{"n_layer": 9, "parallel_block": false, "optimizer": "cautious_adamw", "beta2": 0.98, "schedule": "wsd"}
MLP neurons of a small language model. Each row is named by its layer, matrix (up: input weights; down: output weights) and neuron, and shows model dimensions 32-159. Each number is 128 + 32 x the weight over its row's rms, rounded and kept within 0 to 255. Numbers have three digits each.
Before each neuron's rows, "fires on" lists the tokens most often at its 100 highest values on Wikipedia text that the model never trained on. A number after a token or word is its count.

fires on: "\n" 32, "′" 23, ":" 10, "″" 8, "°" 4
L6.up686:097140157122128107123128115154102050143077117128116121117109096094136151149157092126125127158127119139225123123021118089107182121113123082134138149147080081117103052167200132136110150115153159164088122133048107169156132114152105128125127198152149110156161138139095114123088173126125171199124144135154158180094142131113141146118157187082134099131125150136065087095144127111194105133165
L6.down686:131183129121163126044135119122127094148105121139142116101142179120131205126155125141175115124118117148118124155165133111117108099102133147104134161158113145165101120116133113139105098134076088169160090131148159137121134094197161122135137144074114151147159075130179126106106100159134091131096144129173143110179139131098190129167195126091178154149098144208148096087126125146157091198103

fires on: "ed" 23, " comm" 14, "ing" 8, "-" 6, " Comm" 5, "emb" 5
L6.up681:137094084101133122114127067175169130094180186087136106132101162062076124119153160127099116102136101121150154147128130107098068086073119145128150112155111162095054114157165154100103151088129127131180148127132144132072116086112151141118101127091101165101136150102145150134084111045171152152139163124118090141139138100156156132179135168118184044108072136191156136089113169088073143135152
L6.down681:095127131128154116123089127134122116201155114101108139184111181187123163098166117148105107138112062147123130134092141165132115172121153119115112165098108171182131138140119094176147099063150127158122018060101136180117150075124111156170096141191139203160146098065133100125173142183098119172104151100179138069150129154102133123137119154128176137146144169128078100079157084171134103091097

fires on: "ed" 38, "ated" 18, "j" 10, "D" 7, "ected" 4, "af" 4
L3.up613:135180108099074151155109150160109099101131093123105119099215168071095175083159112136127148128147114106143118141147148130110108100174098104117167150114149094050149137138160113219161110141018112127191163124108116180132164091097171082105095126145120164124171186142147100141089109153099166068108132192159127126078082124107164150110168152138182071116129144177164115165111146170148121146119
L3.down613:150167126144147107130131152151102150124093100145140045092142110124163127109058144150072176161080140128180104150115067103104092107031114060121129146139055134150145137117102145170139147155102133113095154146186166093105098139108155136167093102113091101145129089085125165112146136139144141080114145121114206170150124109144171088150161121149081141081127117127117138170168102161147148179079

fires on: " f" 30, " c" 25, " F" 4
L6.up622:130087154128148086149108182151150119092137126180139082164179102110096137181160068113040114072164182119114215086136168152108120087071184167145125120149096155107123131123131145076138172094160124135104167073113136108131138140121086106136139120122149102101154084135147126107129123142086129151071164172078097147127129149175107149159163161118172168161087111119194131092151144100102126103100
L6.down622:211114182172125124136208142096104151162132114145085128163156135126091153131125147129173054089133106131081126120124099128100049131105068096097122086130175082172153056180158137153124099153130125149229106106135083119113108128143136091158152127172150128145100162095124143141195103144139158123158101133095108097035128101085109113177152131078090118137120083152158096088107152119100129142162

fires on: "u" 32, "E" 11, "^{" 8, "-" 6, " A" 4, "w" 4
L6.up724:181184054116133086124066095141110130153163143123144142128188133129125181201096147161056163179126060086123145088122168113076090122087158127184097212131163164142133106151113127071152191143110169136157173090037094139178122160100130187161186135111105152116091164151152164059138139156126105137145108070106126154167113143135110142081127114095124109149182127148096152172091117118125138125065
L6.down724:029121158160062133161152096122152191077121136126159093032075144110089130130156050132211091152108163150127163126076175122138197087079128151110151116164120077165131113098109151076123135165170116195175099095107101075068161134146137062061106089137107158112126122174149132151129120166131132159156137099140120139135124093100168112114132118150146163134131100115132169109197102173137128104137

fires on: "." 24, "ag" 19, " def" 7, "ig" 7, "ul" 5, " in" 4
L6.up72:143097103169105102147117149121207102137140150151174091126134063125152166140159107108114070092134142097141117165171139130140090055100114146120146117145155142042140078070157148147129176146086144093099194134118135107226141101111073173067186161097128119128112142131106157166094108121140186125147125167113108151132108095105121121157139082069150090076195186152168100155129161154134123144182
L6.down72:109128081143128177170093117173138125066158134072124069104164140162122071058054122148136174136097185134169144083117135115153158107185077171155113201099127150149082116187196095157158118147172117115178093123092092184107171144070132107121133098138155134128164112114122100143169122104140134101124139145170106081159109119171142161107101109130171127135125111156127129076135146115128081077150

fires on: "″" 14, "^{" 12, " (" 9, "′" 9, "/" 7, " s" 5
L6.up963:171101162154140109151105151106117124157158139103144072108167140125132167098179155120077076185118090157175185121093153108060099137157060141094095089165080137119158106164165103108110161139107132113094159110078086126125128098059173069084121086137117171154155135134090157162100162089121114118143126139196104162102172080126131104131148139133140141087152122097160123119181186065120129216151
L6.down963:156136142118103110066133150156124130162179091160094166150095105141121132085170110084135139155089094109148142123135139104147210117088112151104118093165118103129136103156129136144135162101126132147090097140144165067138073083122098109149101176072123114152103142131200151150090120159156102081170120135166119103140145167075202157158110052175154159172184107145101070119156108208089096117135

fires on: " over" 14, "ep" 11, " N" 11, "af" 7, "ated" 6, " against" 5
L3.up13:133172119124075155161119167146118108087126165176141150111155078101092119098141136121108124158124124068081172132151138096137107192159119141125137115119201132146108101153084170101061136137132129138136147067150102074164138071121178073090120089121136099097168191139134114102114083149120148123159073179072071147132090150072143101093112114075104083123105189122130141137179140112146078109101
L3.down13:150109170179132117143121165169143146172120132109165113084155133151116129188140183127049169119130152048106096118157115147074116160108100151195120105126158107139106146190175101113130141086115121134146140135118123168122138163090169119129101152090104092102078176191107148118124126089120092108148130139112141239161123123128109091133127183146064106172117109165165118094098141149126142168119

fires on: "ed" 16, "5" 15, "g" 8, " –" 7, "s" 7, "ts" 6
L3.up899:124154142123133116106112175159082081155167102154083112142176164148089135185065120149090138178096094146170140131125188146097117135091092122120120128092113112116141059167155114139122119138107161135153149113135149146168077083114120158140131155166084147081165167170105118143133133158191134138073147097151102110154205168099113180074167171069146065182129150176159126118223159108096166107083
L3.down899:120127118183137120094119156165128103126191142093079104113170139073135139194119099106109114144147072150179099153103142136123112171096109133150174127117141110142123044117168139141142072164118148139127161111107082115125111115144128136153138143132081178075139194107087121168139141130143142128127158129164111132138193160120091117079135134096141094124129140179139080205153166140107170132111

fires on: " 1990" 10, "ign" 10, "stit" 10, "az" 9, "est" 7, "n" 6
L3.up104:146100105137142130127137137141124186045061164126090104116135098094122143075171172151127143184088070179147214147101112133104076100154162161082155168092117150114089098113116143138145092104164128148122166071133134119167044116096110132125147157152131153107121093128148132105110145147103054164167137148131107199086100096127141100133058192116130094090143182103117169147076138096143176173174
L3.down104:094156086096123123094172132142103199166138116109122133125129137116132134146108096153095093100163180149136115099138147145106139151081103076136164100108079138068155099134113085119152187128139159126155134116171137151121074127118159085086120179147154084117166208083146115146148139117086108103134206140122135121126180153129106119070154089089166143093114096144077191132176107176159114155141

fires on: "or" 21, "y" 17, " cor" 10, " Thom" 4, "ri" 4
L6.up315:106137163209142145125118155131152118125130159091162117098172184086114133135079173100153106213169125153212150119111097102104199143166083187108224145107164051089091112063147117141165132138089121123119146127201101080145191055089122170116213109105134093147140163146129144139149154126153162122126101198148077129128104043123127144129134122106134117113063167154094119098128109125100126105069
L6.down315:103136100114164132141178086201146086100136120151114094159118074069124098147106114164215089137139218111065170102092098144143137054127091081113157106077118092095120127128181096093119150190120093194142142178145131091111085112127172152103116107068087141127077131156136105135171111080108137096087156126103130125133113107120145166120131150118137143102123094145156129116122138129128086114170

fires on: "A" 20, " a" 20, "est" 7, " A" 6, "The" 4, "ed" 4
L6.up670:112141124146161110103092143140121130119168156085114079152209133127156095137196144178100120091122130087098113155106151132108158112061151149164147168145105097139153146093070143134145128153085159086118173116117074136121109178047110109088115076146128151117110124088113143101141112124139127128122103126099143135136144132119205162089137096143126131175117121163112182105157194123096169064134
L6.down670:141120099101161156153078127078129127169090158178059066137155137105067141096140089171148123187115129078137091104121101050110160113166154125138148090123151063112139148122132090183035118118202116104126116153144144099164118102118164184124186162104100110115125138113157171122121131120152161163122084131116074128155085098182095140144126126206126110148168143074151118115111141070106105167084

fires on: "rit" 13, "te" 13, "-" 11, "le" 9, "w" 9
L3.up443:165111134202121172141118115146119109194084141135109137042137107147097108116111116072120074126162154121138164133105157103126138156072158168153129155103128112068127107094127177120132075129116138124099107163119163156092149120057092057146138148127114165022094103084122105141134126105098146116102064138132153117093144110136128106132163154151162129181124146137156070126091136161165126097118
L3.down443:139101115128119099172118114111198048145135124076109096154093146176114116104071124156147106149097106093126146178135125116123122168132126189151133122167121151096092084118115084127123148135135131139165127162139202152044115109182114145176180143139101116131139117135147161172108169110099156127108129084171166153121149100090156159130151110134092087103146134182050159154134154130161110187153

fires on: "h" 15, "t" 12, "it" 9, "l" 7, "il" 6, "g" 6
L6.up581:167155198110105123129121162127082141078168089190111057139134134158089158117095102122142085083136124165130108133107096116110165192120150179106115149148138135179123123089112148096086151145183147073057170184130120113156122120117059133079104113096065121094169122098140119133140127149147050146112114101159125113085115141115182173106141155108151147132127111126199149120173175182150125133149
L6.down581:142142126110115138131114138085148160173115149128141200140160131160186044099062124144115165136114149124178102122132148112111131109136105097103094159124148094097143133094140151171153120115088140103132114135161113121186127067165149136125141121157169149191070131150116188086132096112162150103143114133148151181165091094116076162100134145172106138153119172155104141137109069083175138065184

fires on: "-" 30, " Y" 7, "ut" 6, " L" 6, " T" 6, "ro" 5
L6.up0:102160142145154116116110192150089103151076119130134063187111067100145128129143149087112177096161128116185116124062117126098115105125188195113128188146161070113126055149175088173117163096093154108100206149070122148120123127119158079143144139157090084064129212147105104152128083140121099160131151174123192167170156142086125154149091124106174152130072138146200107103133122116180121159153
L6.down0:142135043062142056175137151100133160179165071142124162122147193102142157120113128223116088091100108125164124146106089110105191130135136133126090135148113093142102109106139193121168132149141119173091152131084104182124095090149098127079138151161124128164093081141116150123146127151145209127124108126114162148115143152091088165102125122130150100107179201144053163038066142105088166091143

fires on: "." 71, "\n" 17, ".\"" 7
L3.up190:119211115135142106164075110153179119174201175125150132109118122130130129108107167092120118153158109178174100131110107170156149157093100157120177192130162075098142163130129141106171142086037126177142160076144120136218125134117156099134186088137115197118164107118098124089121098161159119104168077148139170091138105079164123146128152164054152150160157118133082130120169157125180102150084
L3.down190:116129125137120079170106146131120138144102154140145150139084051125065101094108140115121099184129135139119111123129135136099148136113125113116107167122142163161143058142101136151153151117099121146130158155131074198118108142133080167128138127156147161140139023137066103098149186127164088084207139144188148126146108101138091158141125090092108130083120150085147149162114232130113162154129

fires on: " his" 34, " her" 8, " a" 6, " \"" 6, " A" 4, "-" 4
L6.up676:151150133135155093101093118145108136148081059184149106126101135101151159173151100136075127110148144115084169125120133078078151113105143103194121136163187130104058140143136123114119167158129141087112163101099150116139122084146161162113098126073093170115120172106133136114102164124134201150169135182137053154129109161090130157091204142116180091101095165107132141167083125121112112140124
L6.down676:119106134126122091123086155135090191163147171081114116121083152191082113109118156129101108197045135132129127140190095198215142113107131107103139147140139070144148152112135110160145107142150135150152162119145146117128155140097069108127160144208171103093084087160181150136141177138141066131136079111110112139079137105092051159167134161136123107144096099142147130120100145124155168166102

fires on: " a" 63, " A" 22, "er" 4
L6.up3:102141125094182080089086143114142145177140140127125047099193130093099116190125133148107137124129173117143159183100159063077085201111141139160145137101185123098097099096186131172121126154141210125125155098101123121178130139096168124152149141077090228046091188078135104138172096170160142091057081109062205159142139194107092109132134122092097148125112139159159135084118135141122086164116
L6.down3:080124158119125104088086119125127135160115097109178122157144098115088151141126151139107191150114112145107109219153110184096088120106149117161084096136060055131155095163122080174082198106147127171167125131142117146106106127187095074107171095121129124110136112172213130193129150152137125095135138122082108147179115192150159079148153149182156140155121139090100116162076131124134172227080

fires on: "at" 14, "n" 12, "re" 10, "l" 9, " l" 8, "ow" 6
L3.up893:108139124159090086108161154111127187104145156133095135076115106139130124133098141094105131088096114172169154080107127177145129170055115191102170166084200125073115126138105115126127131116186173119107136111141149101152099151114146147108179125130097158115182121124094135145075125139104108113145116167141135088109168193133091153065173148110162119087104163173191052108124165105149110118104
L3.down893:143095130099103132135127110103101130125101169142093097177112147127082094149111193123163163119130103096141058177167127102146119088131115151153141121107160058157192113099095119093129100082144167097098114118102151132119123134122068142110153148100168135086109072163097193103148145096136111138115130140121163142098141123080130140166146152098070133108152151141137152161139124158107148120161

fires on: "." 55, "," 34, "A" 4, "S" 4
L3.up115:133126092119143164174081155114114154158113190131117094138109114088155137150110140158121092118155105151129074147165122137103119118076092144180118143182156133101132167088104159190111082124102148175127136089123062110218184131148149147143152122159100145092160075131103137082129118091145071112155089162129086126151177065120135119098142132089136130178102155149130156099139120176080102130090
L3.down115:098099117185098125060173120165164136120118139134164108160130065128069046064120167115164146173086111135153145118146125144142116170171140133105154215092127177123091088134108167144103148131126139149081160112121133120129141150129149156135110103109162124155133120132035096118141150131084091141113182169121156122061151103138146199122132055089093151148084170107114111137186135082128131133146

fires on: " W" 24, " H" 20, " P" 16, " R" 11, "l" 7, " Bl" 6
L6.up219:159091131120178088172121121120123095152114055128111140110151117133143172122114126060089099150084108103155057127085095136133131161098187098198139143191121134130107110165110083126143112064128129122130152129088142154096099120125166182170128150125109148141186140107067105096080059155117064129124090100091136135155178131161109136103153135092095118142161099152108162125165133098174099110124
L6.down219:156158099063093145255118093124145084153160154092140174110113160108122095081142116089134134164131082080071118131108109122254173068115109145124133138107126120122155108143104185114084125194113113112141117090116149115070119110138152147119093145147120161149131092077115188158131140189149087127099175144140113118136173160127141114096111126105156163126132119161081155172080120130156093132130

fires on: " the" 14, "r" 13, "e" 8, "v" 8, "eat" 5, "st" 5
L3.up230:169171117157146151126105110085102117138136133162136124166144110128130161092146127112099140105070125114105174138118132120114150131118104104108102091053117132169140096118087144125144093105097111178175143141154116147141091143056113131157093145137140146095087167085124160180148108116141068199146123107134150149064082147104136148101128188158150126181054140121058089136161126161122186120117
L3.down230:053113112138137158142116154133077113120162129153164070069080198130132108129137121076089132200100147116169119184120110128133119140076053144177084124130177102134161116122167133174085139177132137114137154126098132094134137170125150137148144115119043186131134071111153124134122117129133123130103151161112118136148061110138045145156152161087136166103157096112126059143086110133127149175096

fires on: " J" 36, " l" 15, " cent" 14, "ust" 6, "at" 4
L6.up434:112195144132119099140128150138087142117083130103063153164119151161135130219111160073090196166075069090206178129145108125089137189138132146172116163113123132045116091124102118161153129141111187119130141117124154121142149122103169156110141135087092144171113140130102149169127111100162045109108106176131165107129146102144121141084131122105107085166182159146185114140149108142130116139077
L6.down434:116092114129111082132149100135135163110131190149080112096131144129138107130122187131150177131103192120101089069160111124165109135134062128097057133081105097114142108092197087161131145109102107117113118125106159113149104129110151099120124141112101121125153158047134113165079146181160175089173113104124109120118194178128106124157152125139125168095079117171113117106155153160124152073150

fires on: "est" 13, "ack" 11, " a" 11, "ite" 10, "im" 6, "reat" 5
L3.up775:143090140114141138087085154137156109118192120096110140148187164109132106128117106162088150111098178115079126159092105139141159176055124141140113157174150148177165108104117138119144084081098144141100152103127077104111163092117163082124124094080170191108064112192113103061151171149090098171081129175164146151161116148168085210109068145144089137143095088075109157065195180107075175146164
L3.down775:142081124142121084118119075109140091151143110124120131162077157124180133077114134127119150121107122115144161178148135147109109040083117091088100116164135148091125168139130135123136094158084108192185084203144071084075159170122114164158221214108089102141150135148082079097100133095147176117177122173099126122100096123129126113129139086218097124146155091127106110159172135140138116135162

fires on: " f" 24, " =" 22, " F" 9, " sign" 7, "rib" 5
L6.up360:135143118154086104126121144132076081137154124179197068172118071105128163143161165129107104131159080149134152153141119071103105134113166129119096176158147110132116138108128137113180184125174123142114128057189124099094155119096132134149156033163096126100153112053171146140082092123154134100131147141131084061104138149107110138139133163065182127166093163156120119112147174108092122169127
L6.down360:096097174104077119119171133143119153120088075147097134094139104113137132148166089080139041121139200181057135155135114154142134135135132109101164104172199142186157114160134147161166107089121124122118129119082158118147097123128143146169195146126116120184069071116108156155138170129197168187137112142132125122112141126104155176151124116128074128126084078111110143110182140134183174141119

fires on: "A" 14, "C" 14, " (" 9, " Gr" 9, "ec" 5, "D" 5
L6.up901:200148089119174160134075133125138128151069158192122123137195129121155150074153152135075122168096091141148128125164106121116132081107156137159110113140135133128093132183121136124148096167098103163173144140040079142150111124164148169204162111151115114120080152115138169078089125094133144157140092152174178152187164125106070112056146107112098124147128100107123084112119149137119086123073
L6.down901:118104131131108130149080149126125160122196118118068092125091090081117120155091113166133135091101166110164127104109107163100141134158129119066098100104107189129088147103131092132146110119193107119087108101127168118128102118067166177087103104114181138139138117169196109139170153153180049125135116164172066130181124110131151122137110124126099075107099166101156127178147137130097118151163

fires on: "p" 34, ":" 23, "av" 8, "ol" 5, "sh" 4, "it" 4
L3.up799:099165163099109119111103141116118106117150165135096130067106028135117117138150080135103138158179081164160094129131138119131105084034094128134133156141163126103135158131178097123128127123136164133134143076135111130130144097143148101123177135061135181122173168137118124134080163096159159108069099152131133091115144110133140104102102139076149139124111170178137133135110090100088151118038
L3.down799:081122109108136119243112121084109153175165141092104152172181103124121151171048083126097137166148156140176119164111144142177095095132122153110120171181096122147156050114143132122125174146164173123096147120147130146157091103134098072091149163102115160106151130168101132145152151061047136111091083134196148084111149164151130151096086093117126126112157151138186152140106118133183068162154

fires on: "." 35, " (" 21, " Al" 7
L6.up538:118142142129223118134120101096162133166136146151114102106108107111130171100122174119099103124189086168183107080131144169093135134086126097160132084152083152154136084164109087172145098114106153158144134171098086164153173118170066129215128192114164172139114084095124175165084154130160071098119179077150064079169162094139145167143146131046125153117174129107108152126182165141125068141132
L6.down538:127114126159095113123116066206118074207125141134140189154133100126110113149156169091148107125109140100145095150133108122093137115130144150121134197123178105139106124110140125133113129124143133088107130157176113102121118117093127105138063094170103110125152128156144117070112112108148141168164118180137132107143126116131088168113156131112080138102030105167191101125114146121170173180092

fires on: " R" 41, " Y" 11, " D" 7, " T" 6, "l" 4, " F" 4
L6.up264:171094135106249101146153168128123120116129145129136095130189057135206176098083116083027150116081114183118100150118142094123133139152135085069146091116186096141091064142108131146105155113096152065116199131107156171191126055098154110090092139119108102113168158145138106121079129167123104134093086141145130116079090154088118154094167160076127102159101147156139094149124145100098097121161
L6.down264:156152147077100163182133181163195098100162090060110102056118172101101086088114163166158202157168127085161116102135151169157144092115094139145112138107137125130141131072090122151146134173109172162136123140044162092163141106102130130142117093169137130127102145120145098142159113168123137158134147102151127121090138100104150127117109079077167068071134153102008134117105149156120135118128

fires on: "ys" 17, "es" 11, "s" 7, "k" 6, "orn" 6, "ass" 6
L6.up285:142143132114138170084153130144172116093158148126047060092074089146162087151101121120069138131128155074150138176167093101137196118084104158093148164113186111127181126061188120148148159111124149125096152105145147073164130146149126147153150125129080204116156133162124131196156133093113121144142165133102126103131164162102098147176145150086126143114167098165156084047145166132110104132130
L6.down285:052151157110103084165096089139121146065064089125134157123105143065093145114148120198154129095153102104101164136124082122159131145103192085091111163094082114130151141131156085196197103176131148143154121123103070149121158163126129128131133133097126111144138067137173119089097147167128178137111109128129144156105095156195150129167095135162109117108110109134088123083092156157149149201154

fires on: "\n" 18, ":" 13, " as" 10, " U" 6, " of" 6, "er" 5
L6.up1012:106106135147137114154153153125155078092104176143117124157097086102103128156122132079017157143140109119140110170114136145155113199135082140113083172082162150139078119143088112033206126145050152178134128049109142172132086089123154118129153158153122175085112173153133098079095145106156117182125149124132175130170094122122139131171069100077092129157100153128142083101112139089133141118172
L6.down1012:081188125108118121094104128109146132100100081128085103123144159138142135089112129144140079106066165105078155121167118156109132121139108125145197082145121133167148121147163138129075066140166134153097110141147134146125093153103137157122146103072127067143140171133125121129121082112133152086120151097126145106087146122116101115117099138134136100093170133093188139118126113087160133118133

fires on: "\n" 25, "at" 15, "ay" 14, "ad" 10, "s" 6, "ed" 4
L3.up826:132168181131149129110071193114152106145142135197121127165132121096209124121157077138127124182080078130126137108153139141137121124120104096084140146135096128164128167131144117136109149104077157142146197149124105109182092108154154134077171105143138140087130140202113062147142140147141138172123097155162163123124077104102110096107113166104093151129151146211151162115147081080095130141181
L3.down826:094116109160128076143194133150145144163174148178140102134148065142131137114141189181130178112132139149152123077133168107129124098096159174128150072064145097168145067108133103121105075191131104140108142124106170104080103108183071116109201120122140130153094126113141094184081151148125169123088129144114173074111128162069162189100174152167134073187119147123123130181108101052124182116081

fires on: " s" 18, "at" 14, "in" 11, "an" 11, ":" 10, " Med" 8
L3.up513:151191108144171120136117126174152080169139164105082140125093153113118179133093102099116190138131085108158115103142139191135101122107159106155117133114130142108103035147193099134191180143038132125115160105074068125132130138129108159115129158130107110135132136177146112125067185073147190108127135124151162143138135074116178124089144089140149078132158107128157122116131102119159132101173
L3.down513:103111187117144095167120151137125141124097112117163091101076116102179082186109126108066123162128137105152117196065113153114180114107098164124124123084146163134143107122112146166151134126118171135167131079129127102107148088170149126127092156110116145118105075165142118114173152128089133114131114120152164163162111169142117163196180160153075139071115128153101098124143217140160097175071

fires on: " to" 43, ":" 24, "ended" 7, "ther" 6, " for" 5, "." 5
L3.up522:159158109173130194106134136143126102141147107151137142188195105156075128086058154068107111121147138129157107201174143148077109180140121149126094136125138151122137087108113092080075100116140162170109159102184089132132151137062139099090158120083104100109149166113111139140112117111160127137146148185098132095097103115056072104093176133101145117189098118093094075180142104137154158117085
L3.down522:163113141102147139143169104130182116108143120100188123083122063146069128088083127197103125162151133088145084121150173095149120146110148152162102118099161131097130119091110102071079118150120154097141097183118130172126096151160112187174152133155130162130116128158056108115157151122140100149148127170111129174152093113160079206113133147150153159123199128128152118126104083105098103131062

fires on: "." 70, ")." 9, "ag" 6, "om" 5
L6.up400:095108143174109150144136179153147127166195183146165095135155126105138125140087109113103125121173091144174081090119119200115172141096096160146167159133166101099118141096072171121143126142105176144049158098180106096154135141102152104131161084141148189116163096093075170085156177168125112093120140161171147183102123099149114106112188104056160173110125135135116094087107204087146143124130
L6.down400:118105122171132115159105101141135140126098138157154170173153127118096077144088083127109163147099149106101091156060144114100108135169129101086075110091115146128117082158125122149095109088132111146137131141141092146095107114067132093093113165169102151152151106107099141151163087113173149124145161088176149125147114079112152123179116039120162129167145101127170133096084178098075149178106

fires on: "r" 22, "\n" 13, "l" 12, "ile" 10, " As" 8, " Al" 7
L3.up862:101109115144182118148125125068141097148137198122146133134107132082158171128106103170166072101163094101150127186140101139049158122118197144082081123135163091142144094143141084120163132122066129105095157139087126187145096093156137114187100137087127225049073137090150129123099082138149153128123152136113157141133052079145151200126147110108113081137213139108108146113163179175105079136121
L3.down862:098133179104134104185107138108154117110063094140110184126176126111130070157099134103125071160119089137156114101100145154105128109124103156124139080082128152155060070143103090193102095155197107139163138112097197116168102095140123152139173097176163154135098189178126155124103171164145123091087140145155091141130175079143111139173076065109075166133096083117125146137160116080102139133138

fires on: "s" 22, "es" 14, "as" 11, "r" 8, "re" 7
L3.up435:148140113083191155114098091093131066115152143177156090079108077103095155113117148203041133125122112161157155146120162086131133077098171121106168151095116177116187126114158121140193136099091125139141159090055157101106115116173181100172135124092109160121110152157135158158154087104161128111106132118188153153178141144135122198122135124075095092135132145118163125060127141128147110141152
L3.down435:171120097150135152128140089185134153046163117103099151092135137134158145101068136135137097148108117130127161121152096151110129124130176213112086099210122146160089097118119129169070139089060167159133143134127102173124129145131129151147114147129119100134099111098119087117148115156121175109052119154109151095153138145111152131078141071146083151139098114129096140129085114159200073085116

fires on: "." 20, "el" 14, ":" 12, "ind" 11, " 198" 8
L6.up238:091139137117167145139131125147127124096101157111094093163177133157153123121044131060129131135140136199140158186143129139061119165172099125092148177070150144099172121101140116173151077139098072160117140127133145156139137174088065152173112159090093139149145167112106172174127149179185116149097101182171116086163092076099077088078154131103123128131113146161086116136108143183140177112102
L6.down238:147190111143113072108154132106133156133138126190195102088120146109170143137153115090058104156147151133122161101155116137178122143143172139181069116132118155104129091174113116120135180133129169126137142154113048096143072112075168134169156095128120124121129104091105102094181055095059150120130111128126132129063088120110113097157187132141111147124103142113141189100124160098110135144135

fires on: "ub" 18, "ol" 13, "us" 8, "y" 7, "il" 7, "istor" 7
L3.up438:186122150123137091166162168155116145110170166075127078117105102135141113080154146150132150085134156091137120130118113111127106174087158161122123132130160091139103064131176065112134084037121173158108164088095096096124152109116114126148201123117106136130135190102180063080151152099106127164156118168107134123110084125157149111137143183147199116101077154169088099063125165127141192132141
L3.down438:138114126070107059112138139135163122157148098090114137124104128142157164172127138109102092121084117147115133112132082154115122162111167140110130086037105146139118141206155114092112106096144147103122073151098124157138117146200119123133177127196131139148186138121074098145157086152111194082135149148141165105173125131110123160130074082077107103144108163169147171149100155112114131120140

fires on: " =" 14, "t" 12, "ut" 9, "h" 7, "n" 6, "S" 5
L6.up733:139134113097115090120092158138113084109133161159120102086193133107081186081134121171110092142121120101136111122107177144102121075141160193130226157193088126158117102113098191145116155166177103081086135079135160171092092108143085079114093138143093094066191115134144112148150112118098097136117124143089117175106164145101083134102141137059177141103079161130205090127102127137102112099140
L6.down733:150151140113167150119095131125104098110087129104112116156139083117137100136146113161145163080145151073122081093167099087094125103124160160089053083164165148081120177134103121192128105092111138062125126120164099144140117105141169148133130134067124116159082107129159135133157125064107119097168141182141093094153139188141148146104186143144047042136165127108138130227098100190148097099162

fires on: " V" 47, " G" 8, " prom" 6, " sim" 5, " sup" 4
L6.up191:150127119105114111142130121133150124167114113158141140104142114097116179095123112180132087151106122100143094145100153169109108154170124099175181125192097178156062104159149142123128109128122138107150164117157147127140092107170087139121084122117120125134153157112112165100110130142111149104152096116129090120166122100089134156088059116100120129120128182096190146091135166068151099166133
L6.down191:118108115172092122153177146138153144094111066115118100112153171090148161114147141147138123159167161201102114117142128143114118090149111096113117109072098173110131114129194135128148142150122149180103107142124108097107116204147162083120129100152102108121181125134106113146158128187079132114130119058090067150169129106159123111100126162158134144169111126174154159128110178144079191145144

fires on: "ly" 39, " of" 6, "elf" 6, " more" 6, "ever" 6, " years" 6
L3.up509:142104160117144110120108113146179130156145148097085105227179125140126156108187166146126105084120078114144141080158128125164113140161157178148161139092169053099112144101108150140191097108152218129159144148174123137105119107069126138109153071077098124120123154142123103089147165135075129120081112124140124135131096169129130151093093175119106123181144124167140147129137143126170151131074
L3.down509:066165167136113098073155130099058134156182136123145176128117106163110140170152128139095135064107153196084096095123091146096158163170114116082097142179115124086123149132093169103142107114096096103169140078125141121132126208130093186159066167153084140129153109147128117098089143151120100137155105112084181182120117105114132126127100149134162167197165134131172109191125161163095136096178

fires on: " |" 20, "ic" 9, "ub" 7, "ican" 6, "osed" 6, "ol" 6
L3.up138:165119153130147072112121104130117134099182148149092117138130085096110091138152137128168106130099142110171155110119132148117137079064172154111121186162143131165116119115112165122164137100145171152126130091153132067142095128130106180085198140168152102090108126115077095082103120137135116214118098148084100124105190113173160089152093220162145123095043181194098135153149134178101154130133
L3.down138:083126149158105077130123098196125140176154138026100099108126135140135129115156084097100148176096106121173047108110113152110104136083081139109111087202157092210107101132119141102132125148128115134093151133165040146135105145129154136120142101199103180169152099149135110168128096112139135116139145125127128122156148153164130132143138103161133177122146138101063086167158152091098142058069

fires on: " 1" 31, " 2" 23, "2" 16, "–" 13, "\n" 10, "S" 4
L6.up706:119124103130084207121146170131144021184125140126139083154141122111136152166088167185122113185164111155142118087072103107072126125192129098177130142151122176128106110138111215078181109176124149170124169136085128139085120093170111130164117169168038080092112153096161169170122150086133139079092110136163148098128165126107091121108103139064139103158060142159106146120093177146123133115106
L6.down706:115111188122045105182148162181106102195112156091119085136086181061112197117176093164133136128125150108142123099110103174116106120168124074145211106143138103171152159087153167075142158123098160103065117087133111125145054175134129123150082072193061095176121157195094179120107092152140134110221076164069181094150124099150122134101112150137104138125119075161127161149110108105137165178110

fires on: "is" 17, "s" 16, "ou" 9, "a" 7, "em" 7, "est" 5
L3.up246:120104173183126059117129114132127094105117137140152182238128089126163123171123123149109097127113097193121101159111115093140121189121120107175137210152104056150139118111155168139134108112130130197049169147081061073158123081143061149104155104128072095127076160117100135078131119172142149139111179158167142116162132142139114125140119128144064130106137130081111138128138143072094149092137
L3.down246:118113130070158151135124129156092150134125107163116141095141135149123173094099090174075152159080131095093080155178125113111128104112119120115157096199086071144114088147192138077131082171154087071174130172103162134106152140123166108090075132095162094192174132096132136154169123117109154166127105112082116154105164211139137086119109083145049126131127159148193130164096148116159156130111